config.yaml
num_hidden_layers: 13
hidden_size: 384
num_attention_heads: 6
num_key_value_heads: 6
head_dim: 64
intermediate_size: 768
vocab_size: 32768
hidden_act: "swiglu"
norm: "rmsnorm"
norm_place: "pre"
norm_eps: 1e-05
positions: "rope"
rope_theta: 100000.0
rope_fraction: 1.0
qk_norm: false
attn_scale: 0.125
bias: "none"
tie_word_embeddings: false
parallel_block: false
extras: ["capped logits"]
init: "uniform"
init_std_qkv: 0.0343
init_std_o: 0.0
init_std_up: 0.0343
init_std_down: 0.0
optimizer: "adam_variant"
learning_rate: 0.000685
beta1: 0.9
weight_decay: 0.14
lr_head: 0.00874
warmup_steps: 251
schedule: "wsd"
decay_fraction: 0.736
decay_shape: "linear"
final_lr_fraction: 0.05
batch_tokens: 32768
max_seq_len: 384
doc_mask: true
train_tokens: 319700000
max_steps: 9757
dataset: "wikipedia_en"
MLP neurons of a small language model. Each row is named by its layer, matrix (gate and up: input weights; down: output weights) and neuron, and shows model dimensions 160-255. Each number is 500 + 40 x the weight over its row's rms, rounded and kept within 0 to 999. Numbers have three digits each. A neuron's up and down rows have the sign that makes its largest values positive.
A block is one neuron, or neurons of one layer that tend to fire together. Before each block is what it responds to, as a language model described it from the Wikipedia text at the highest values.

Responds to: Negation and aspect modifiers
L3.gate203:481474492500497536531520456497505489421482530542460436488533513451549481468480494474522558446463514478456485464503542520548522503471561476515496520516526535525497536465544420528549452453498595526495418543533555515474471473481500605542425476396463456577453555462521507519473480479484558499
L3.up203:483445522591550513511490541487487424460492464497451486501430501489441520466532470500534506460529489482417583437504526499475488523539556509485473435530547507456442512460592470518575519443460523557488408476508533527495409492505495521501494465457445426518426531453527497514519450514503572542
L3.down203:461455524550498484499600454544468487500477494565475470479470484499561543437474470443507454431503445491488572482494527531589461535527431498515455467475562559481488504515578475489530545485502588536464413484526568482499467514508621487456530510509460486463442463555520449488530503480497484560

Responds to: Word-completing subword pieces
L3.gate359:483439475509466458548456430528569497502445583481499493470520507494521488508528532528507588522503544468555481494516474495582486432486457513440555493506502500580510463533531429528516521488472579525528512500538542496582481494458567490507532534535538519549500512441488464491509475494470415417
L3.up359:468563444483511503429498520483435449503543512493536490454544464414427560489446517454472521469502508485580571467544501527529556508460465466541542507525494527520512545505534476464524536516435513535468498567607486528499551505463513450476496524530564515494538530551540536490524434466444410490
L3.down359:558450534424526502508489507571568488383551507495533555548514509544496521480485566524423594524489508484510454438529444559504559576448498532453501456496416492478472564485552437474513423516478539499507482457518542471503463554465563499485516457578506498456493493539460501543518560437539455525

Responds to: Range dashes and connectors
L6.gate266:481478501427499518447528448506490528532487452494451485506538448434520567519511560489513525471495454524501551500479540495541475442503484501510440490440519419474535451463511526476623520499454516467467516511489518537521529463514524442553438510506474494524465521522515492588519513537499468475
L6.up266:424491451494408485508525531471495485537465549588477487485540513490542517534526547480483586457492426544489592496428458463631539512447453479505530497486465561564515474465501473547462504435456536467571472529588548494438456485500455490520451502462527489494519532462505474512506516538573490440
L6.down266:552479510432480571461543541513497503480492445539533509512499459449495474449470521567456430527538517525479535540513465466427468530517552455511442503563498454500537519520537544505473453500465439466470485544513471447531551489519484491531503493515500542478550528477547531531548517477483530456
L6.gate342:586487426498463461496532551491464428469498517509447513461491408518533502471476530464476458554445580586460527468538518545469566497473543492521493525576457508541522527498504515511505422459429509514589486532436480518469527491551496479491521467483482569539528462507521500467447518548559553492
L6.up342:523490485433472591530520506483458474480529424494569495487551497504468502547539450506527513528513453489542533477482506481499484475526470487547531533524553537546575477477479438496469495531515524505461474507468536498445434478490556513523512484505521475484446563431531502502477421467586488548
L6.down342:518522461494526461522480530512458506495442521513435470569486454540511454519496487502529484498453519472504501491528539530465519412484485442401499479517486556470465573473520553531523499484433450534518525426456461483511540556459475520569574501508519515541570478471548496476507464558551569388
L6.gate539:504527509465506561480515529490503494594376487535431446451507465458496521476417505525499463587566491532509523446466527479529514557517425432477504542540454497473553522467470486465508532433483463523485475511505450505487525484498507478580442529474524493538510496466466558483576535571459491449
L6.up539:481473435442472446498516511517438534519525416536503539555489512489531518426565473578453572495482492579512487469535474433500507500537474552536549513473511555465451470519537466460537476467479504510447467494479425450515528515503451514488469554447501500540497446447536520506513457527475436501
L6.down539:514521434417526498542495486512428462503465555506538557471528464618508442465463483474423510468516488564466524480460582514563460425517520521525467413524486443446516471509527557459549480491540469474516460482488464528472494544433519500462472532479505536522494496535480499480512532525549402481
L6.gate702:518510467425505535525510520579464556536437511495456506547536475394466492537523476473480540519528500530517492492506496508467508558521526490566545433462523620534479545506529469418454493481504493533486486532542484467527473572444525584512448470491513532528522551434464487548538466572533500471
L6.up702:413542434412456585470472472591495513455478476486487492491547570487485434507539452422439463443517564493569509476451518439525531481464482479515478487509490540497514563585513470524509482523547497492455486542496538464505473541431498460533516488551483490480465540481449575433477493523554490465
L6.down702:450413532473436463483601484479550518464474514499533491509473566485527460491500521473518450452485521487480588509477463559577466505480505509516440569472513487489485398517497510501473534551441478490488523467445476488490476505477520486432516537437587508526548479553541499487469539449453497507

Responds to: Second digit in numbers
L4.gate540:450515579464465458549545512542482497437476524453540496485488489467524546474444538531484461550494480545476494567462435486501482452467503469475520508571535484415571430518519540500500452532521455530510516461442531501532484462511512556524483586576518556438529570482535509466493511467548446472
L4.up540:505484606507507545523455506502538499512460555556491468478552463436426550480550489479456561516542486506424516545522517503500492547556508511475495443518448429489473542480542512476544461482503542474509506504524449504557478460432550489566512577512519469533512567509473555492472574457473481536
L4.down540:458527491528476470545538487478538547452576499500512494493467528514553437421486475520446477511535527477495471549534438550491464544517581439547537491530532440496562442504503472504505510507543474517511540468595524519531490463429496477561519505457519444413564457491463535523517553502470481427
L4.gate543:544537484391538417476454477434523461516439480504483414496478477475502432452432482510482504521598520478474456514464475495532497478533490447422485469533457511480455484539564434550457492515569535441492534513507466476475529469590554520545507461465469593479568495547518500522500491469502546463
L4.up543:483461490499459474542565495531556467485472498439437587532500486532484528467494419472474496586562516507453427515439438550473465498504541488457477471453526554478479496515526527445511551519523530504466553577481554527474493452516553478502485467519551526542439552497543532465535489477478451491
L4.down543:507482478492469522439518510544453438497424486516403543531489593470553437482517466532493536571531479518542554485442427478460487483480472515554392421388446495556531501522483512430519540539482519491482541472414459526475482501519521503542439501508522461532442523519472576516577477490496441501
L4.gate560:515464505451541431521491510491538491461425540530483416468486478497489505512533449434513490477469501502494527524464531454459466540636489498465483548417482484515537508526566533464555507475495494483425595460479435514525466435484530473470503474461436515502482519460509476564429480476493461452
L4.up560:517446492507481574570518477548533510467538537483521568533503440523554479506446475505551487529556473524465533430525456552549463475444477461523446558498494520554517519543525491532501483484528510480527563552455517530531498441435557476547456450430521509521460470537561528468423506452485539481
L4.down560:546503472493458437455528560480532433492567486335532470449563514479496527490546427485464497546490482514506518593463486462541488528495592450480458535482563501572492363479506454457527503530504519479459549506611458513544473470486537430492515528486563490460451522477511444509474472525476478475
L4.gate698:541511514543512502575536512558458471425495508534517482533461568539436497523536519525457561545528501470517455522513514539431456555513462475473450484518520478416491479510495464491544527527460522452449541566559524503498451535455498459524539541528508482523507507436435522513518502460462486541
L4.up698:442470511428504456555485506532484483478479538492519505508525536528460489500467487544508419530485506611490477445516500458456523501499500512467470553510505483457490568502491548455514489540506426467569490439495414511497553533536596537518441534485464458536463517505533456534448477487390478570
L4.down698:504511463512438511534488535507497465506560526435492543490476543475417454519530520596463497426485477503465460546452494525537544524515530461561420475455528531516546429461493508507470555539509467548506546490535565526479498535556499468492481500451511444471532426519512502445544489490519495466

Responds to: Rare proper-name word pieces
L4.gate448:453503430478462462443451482531537520420557513517523513469519581480512437439539524540554497445492493572495524410502495500409529559542526444444487486467458517496469498530450478488607516488503524505444513546459398490509482537436567526498431512473482564531503561510524514546481494509452547426
L4.up448:507480496441436471559556538469513463533504502519455459473502513460495580560485430493487425468578554443444523499567499446476444600468537479536473547493489476530512474546470428513535447543441472452510423456520569490541528499460454533551482436430513565510541482559485505484493461391412521434
L4.down448:507510532437579538482528525480458493539489426484515502460483527490495527498513530556506473462562507511518509436469449418526413482494521512497528533429497514489532460455532536531481460489533440420454419442549495505581449559439536500523490544471560536523534409493534485475554478441471508493
L4.gate548:558441496458456514575475472566504582459513495558541527459524475488504577538510488528486538453555496460529513495436454460505530529479519485564488512536498521506475437521489551566484464500480516550462488504448502604533558559442509426483508439480475480502496492519526455556502445549509476519
L4.up548:510502504477456529514532494559535598474533494442546501443502484546488595514576546557528476459504502430559525487503450437525563514488550460519459506533541511431424442460491506516492465478494513573470528462525508470505486468443438489509477428519523453472517421511481458514490477462532434536
L4.down548:434543486464482472466486533546447482491537437525472448482548534510528513490504499463488485588447518471504473538509541471521505530571554496480456486591475481469503545507498530451434529518484463478542529441488547457504482483500464497558518462496571542533465451495467434513481534430501519493
L4.gate642:508504494475428546543492473504452554548524506526546530522538562527463502505551515516539506468547550463535488516521497530479553520470479453569519532511464510530444519519505516509511459547506506545529493474490438434510556542421540541530480431499497438556497550549492509408422458462485537512
L4.up642:550534479408504504498493491577450495504567479493566471471548459470565468460502506500499551485510514508491533411476474535427460504545471493498560466437491581500490544604531440576547483534577477557543461514540569553432499540480508487471475497475532498474538408481509461501509479500517491473
L4.down642:500433464492473509460510532454462544488510485491554496524467529522501560490507470525506529485544535469429519520493488514478491557494525465447506514532493516513473489492487484493528464511573515517505477544508519504517598490502428478397447517437430454483511543469522489487415452452506586459
L4.gate682:536509441506569512524462538453402477507529513470497474514568482481505561491474494508524528537591500478445519428469446491485468479452510440581485566475601559499487535424458517497502418584408484453546523501475538484506506506436497578512477437424506470574450486516497423492425430566493493474
L4.up682:490549471471484498459498516501474550511490559440477537486436493498504564460496520459412517582506557514431495521433496488550395509468432437539516518523459499444537522560483528515539457541563502427504561490501542443473490503462531453537453510538464538499462476432438543446438540437495488503
L4.down682:495544511455610487505459525502420491580552444535492483483498491497457485536507559567456426519507487497519534452533478503461487460441537453564467447515441509562483530440473539566575506538449454533567506505474519507503435496533453500507504492481524501490529530531526553496504573536622512575

Responds to: Preposition "in"
L4.gate242:536479451506480561475531515508453449573486490564501492475483464522492527484463481556521480468503472509530446449387394481546476503457548488436519565509566539506527529502520559504524483507509441488519461432456430459489484517506445538452486478447538533510468437551438541480562500485508477556
L4.up242:485465472545445480472572485489515538547468503469493508425524572448491486493494452523460489520447420552504521478463442413530544531498547513529530420535467477437580458531485434517489503556491543409526433485503494441486475525463444432472466521534519457546508546411513505538518532448533517515
L4.down242:478496501523519481500451452501542582506528485459512501503484534499523493539472523537507446481444503573551505519489533472442469502443527520531525537531494493526562445487496519542554498534504471529482531490453498503450493528469412548538409497452508503431481637443471515496498480533511494436
L4.gate395:576434415519441481501560505527505481479508467516510526513497483546488538522566545520486492559477482534503446508490505481531505510438536549449571576447487483482459454552517514484467549481517524542524468517514592517529448490519493490537506455505515463520500444489484500516542547535464458463
L4.up395:502521546472517521491487459547496498484526565530427462538505542488586506566526510514517496400432435585506459474530459423564503464458511515517485517493552528504563448550539524473476523517469501473491547495521518407566490518499553465478415518483489485535513543536458566506541492509518545500
L4.down395:479510463467503500515506407508469470513514525493573535500539534456563567499439520495467495524499473540465486489517490503450509457442529477510503507478472513490592489511492477539549454574544499465481508383460507430479498561525444519525358496529561538475503526503513507512551497482474484469
L4.gate432:562507444485478508488479495465542462519549507461501387546451470528530424478534523558491451533492484544462525576442422510526542494500432521452560491517463467531517581520458512513536432482563464503512444584481497499487516493511479483439456533532469534451503495512524488527520498581551499457
L4.up432:470458448492497507576493504471526501502536503418492467569496507514544540466528537542530489491547428519467509503436423510474490510600486570430558528562553499504514538553500498496531494561478502590418522560479512452486441504521549539384460538531473478446465509590534524542457441490533457426
L4.down432:447470471496466461476525510483501524508470491474486483437482427553462526528466512461529506501581544563535481508493499484547456529566526461552490502535585515553554449461430608524451484476496507467476556476450539455459466533472456555455461473485490502485460534577459515483469514554528507537
L4.gate734:497463489589469542518505447484490452495527471500461546468515521541514520487533458547502482539505528541629566555522518528499504501430602427422543474458464479566537528535459525465532454477595474482547489481538475494477503492468475470559469465522550456472405566446515569477553517493494459457
L4.up734:502462487570487574486446528498545507532497422463409543537553515537524495528456511500480431538474527542524432557521537553484546490485503493499434505550500444466455513446455568502546448508413504517524452506497505484550484571532516487442485441505479485494426461493506599437506445488472506491
L4.down734:523472473532528520469467560437530475507562505490463493522542421488476432495503585577515525491483488495481463499525537515476572490478537501486452552548529460424461424472479524487527505486470460535553484441483461499529498497515446540471456570456512462492454545482418465483538499527448438494

Responds to: Name pieces and partitive words
L4.gate370:558536450460456488468454509538495435458458525457507530539485496567530517593538433529475500506522477526417482500473493532462593498527479513581481502473476467527509429447507514386541461494541533447492514480538457465486542520529472515570426507501505435501462553437470548515533519539527571460
L4.up370:468425543446535490458497446502563507483480484500558547503488557521553493504488555431416443484485487417522463590480535494456484496505395407454505514438445508486541539569534468479495523522571530511491505432494521430418518568532562389536461488497463508499505498449445456473446539465507556490
L4.down370:570608455425500527518550480427440517514493616470453512535456537440475439485530495475417542483521464495588500527476509548580467484540514521528521506513531462582483527601516491515503484550560524483517498493449486486463508468509478600460469551547456455508524525467437523502467499489477498476
L4.gate613:479483520460459534555480487451548447512472487490441541493566487520488475471480485504518482432458482536478518495467531465564514516394497494411469431505490485504539532515545503463500512494549539463591580500501476539585504485495548470562489452530515529477420502507477523515547423508575506482
L4.up613:462504487526521479469543561453467468498427447496480484517489478534459520496461471446545520521450465513538476551505559565540475557511517534505554418561568488581457591473501543508494394514444531551495454508548479545483521567508506458551503533518497467526488481567504490525470526491513604520
L4.down613:469471477499431540522515555516552461492472527472489490466514507543459503600492461519551510424456542465520492507510552487500546525491507485491489467525511489530501542382507471489494518479467507521512430562503505559470466559481504520500511472510451490517492476544484578521527439486491549563
L4.gate621:475500458569540506524483454462535421408506509516538460440437479521454460521459585527480551490449439426514499616521509443473519502543447477542494518527526467465531519513480523402627513492550563509561546531497471545483460500484499478508561466516434606505518507472516535500522532479473516531
L4.up621:478521527501546478502501464491516505506555519561584509485536545583524529533517522453489511545493499513497486516504480545425517461514486539481523539498442521488518538523504519443509418515538432505345465487472504546472505449480503435547468525532457486474487514428488448519566559441548461475
L4.down621:605472577523463388582528497559487493500482572491510549536463441517526514496526482496555610464510478463483493468459511490532472498501489510517595568551502498466472518522561492496528456487502437456504404489512495520460523520502497518495534479503503464457493535513511496447500435420428542507
L4.gate692:499511510555439525476499460562451420476532520498532539543455499495531466450491472458531465561460479482481540479485507509445487512492500474479577536508461572509463516435444554486484445503537490512510519501438444534454479437548541490501512439492481573514515529461526523510551493575563484521
L4.up692:492642497550478543521421486442469439559457463499463565489504512518447489434508461502516494538567452495422492489462480551546582484551466491507493482471445444465530518514470564480574448513521511520497540513546488473446468495513466402451557509544443466520456482514528394472510477540529480582
L4.down692:506533455565446504514480461464513482544506495493467427506518494548523485484494501438468492514507479430497519470449526527497527464447482515485455531491499487507431513477447443538438511532488465484570534480513491493577429495461466460500549463554469458519483522558501493482494527511492466571

Responds to: Negation after auxiliaries
L6.gate77:494561462549513517589475509445511493462514485524443484512523548550548491519537522466506540571428417455490528457510492536499508470535493500479560519560520496506539556556547490563554448469501527504549508562515512482426545513611502465506533485472508511481510475472496488441508476552512563536
L6.up77:543468506474553478430478475524459539495437483530432465501504508499531450485470461550542416446470501495461434526494529442532463532507520583459512489493532547584579549516460556514497530549546433441532595557602467539494435583557544565467471577542422483527479490555477483520507502534477534573
L6.down77:510564525534517495480508474532419499477519531487527528477466543491455481535435507502476524575486479500506468462506509460409487580450493505546506503528484486499525439448480530473512535522456434519529462473433510487499473500505451568467556470454558433540553463500475432436503520442495517477
L6.gate205:546459541576485500538423524425491485420450465543476492470595535424526567538462530491449423498544445436497469522451534470569506461494441488535505464570490517494519566480529478489498474534533563501549476488548473525502545493548506531486476459485527495490522503503492549530499506508420541480
L6.up205:501427483516477551551541506500524507532427543566450425475532440481497506526451476517469460515554461482527536558479512490494544467484493440447479450516535510455463538563477522444476555555546520480569521511550435564579473526498529462468499495512501472446540579501474462516433562507484519518
L6.down205:505520586498554510448536499483495526499552443514514582481551440500481484442522477496477526457492453517532498491512518531576490543480475482404539488462527443464554472539541475468503502563481457502534507528503483463496495535483457535529560474559519579409517491500462477432543496459514508472
L6.gate234:497532433466529535590524545516509474464504526529422584527529481526504470498429516478556540425511469483500545552511440510561533567555476502467480425476444516547504548469556502444502566500493461408530431540548510550511492538518495480575537487450532533545416430495475574554492545504492537476
L6.up234:502509542449459523457399578556553560535526452443470473522526446525493447495496501472604467493471541422518515459427463476492574491521471527438473508553437537540535518500478480517525509576511511525532470504452491492460549506476527556485554516555498539515558416473554469520473543515549428555
L6.down234:543548452509497528503507436520542463450511468477537520454474520571499501488481534483566473496524547488496539521473466554492473504531467533449417548467617463430508532465507577497444544483481483503527502564531486519553480565481548519498485475460507428515556467528518483422506568426449558497
L6.gate389:499490510479452484537492513535489496491466595488499526555459487508437479439443541528479490471513439487507502567550518442473479526477500579500485465491502503468536512516550477494477522538498531464444468580542430515528474538508459491469409505523489497529461507498472451445505523544470534618
L6.up389:530426520555477511489528529546542469480450531545495487588596499487478518547541470472441534412495498469482510508459486578527527542569545505514507510475453481433517534523465465482437453439437537503516509485493521450551543448567498436524525575562532527568525525517618497442471564515521539497
L6.down389:462481504520484567486445527409470523467521555514539562482558525507542516504553532519552499478456487474431489509473473503540500511513472568551546487494491444504494531499546560469520536517499470462533506454539462543527459482466460482574509564489513482462525464456486515406502511485571436492

Responds to: Preposition "in" before dates
L3.gate270:543428506503519566483471477484519459491523500524496534501479406513560505515520521527473552569490482544440567502531435437526455499496488541511541489566483437525489508481530459538574474439533531441396491453504432576565529527515416524472533489497418454460528549462552480528470581541472467464
L3.up270:551435486572525500471500534522515525532503469528489529507418482526494514491545540524455525577523485507461512533519454527472443514488539547485493481541432478517512437458492476561552485451498523497454571472545467600578470517536440504486468528567441474516570579476547459546464564490423436468
L3.down270:504447509614493557511497483477513475511542437430501541476503487491527499477506498464512485465517469530493466512527518535512472586553520530517519461472441505493613436510489555570458510568488504526477551411485576538441501514497453559483504496564512507478467517525555486509478504471474490483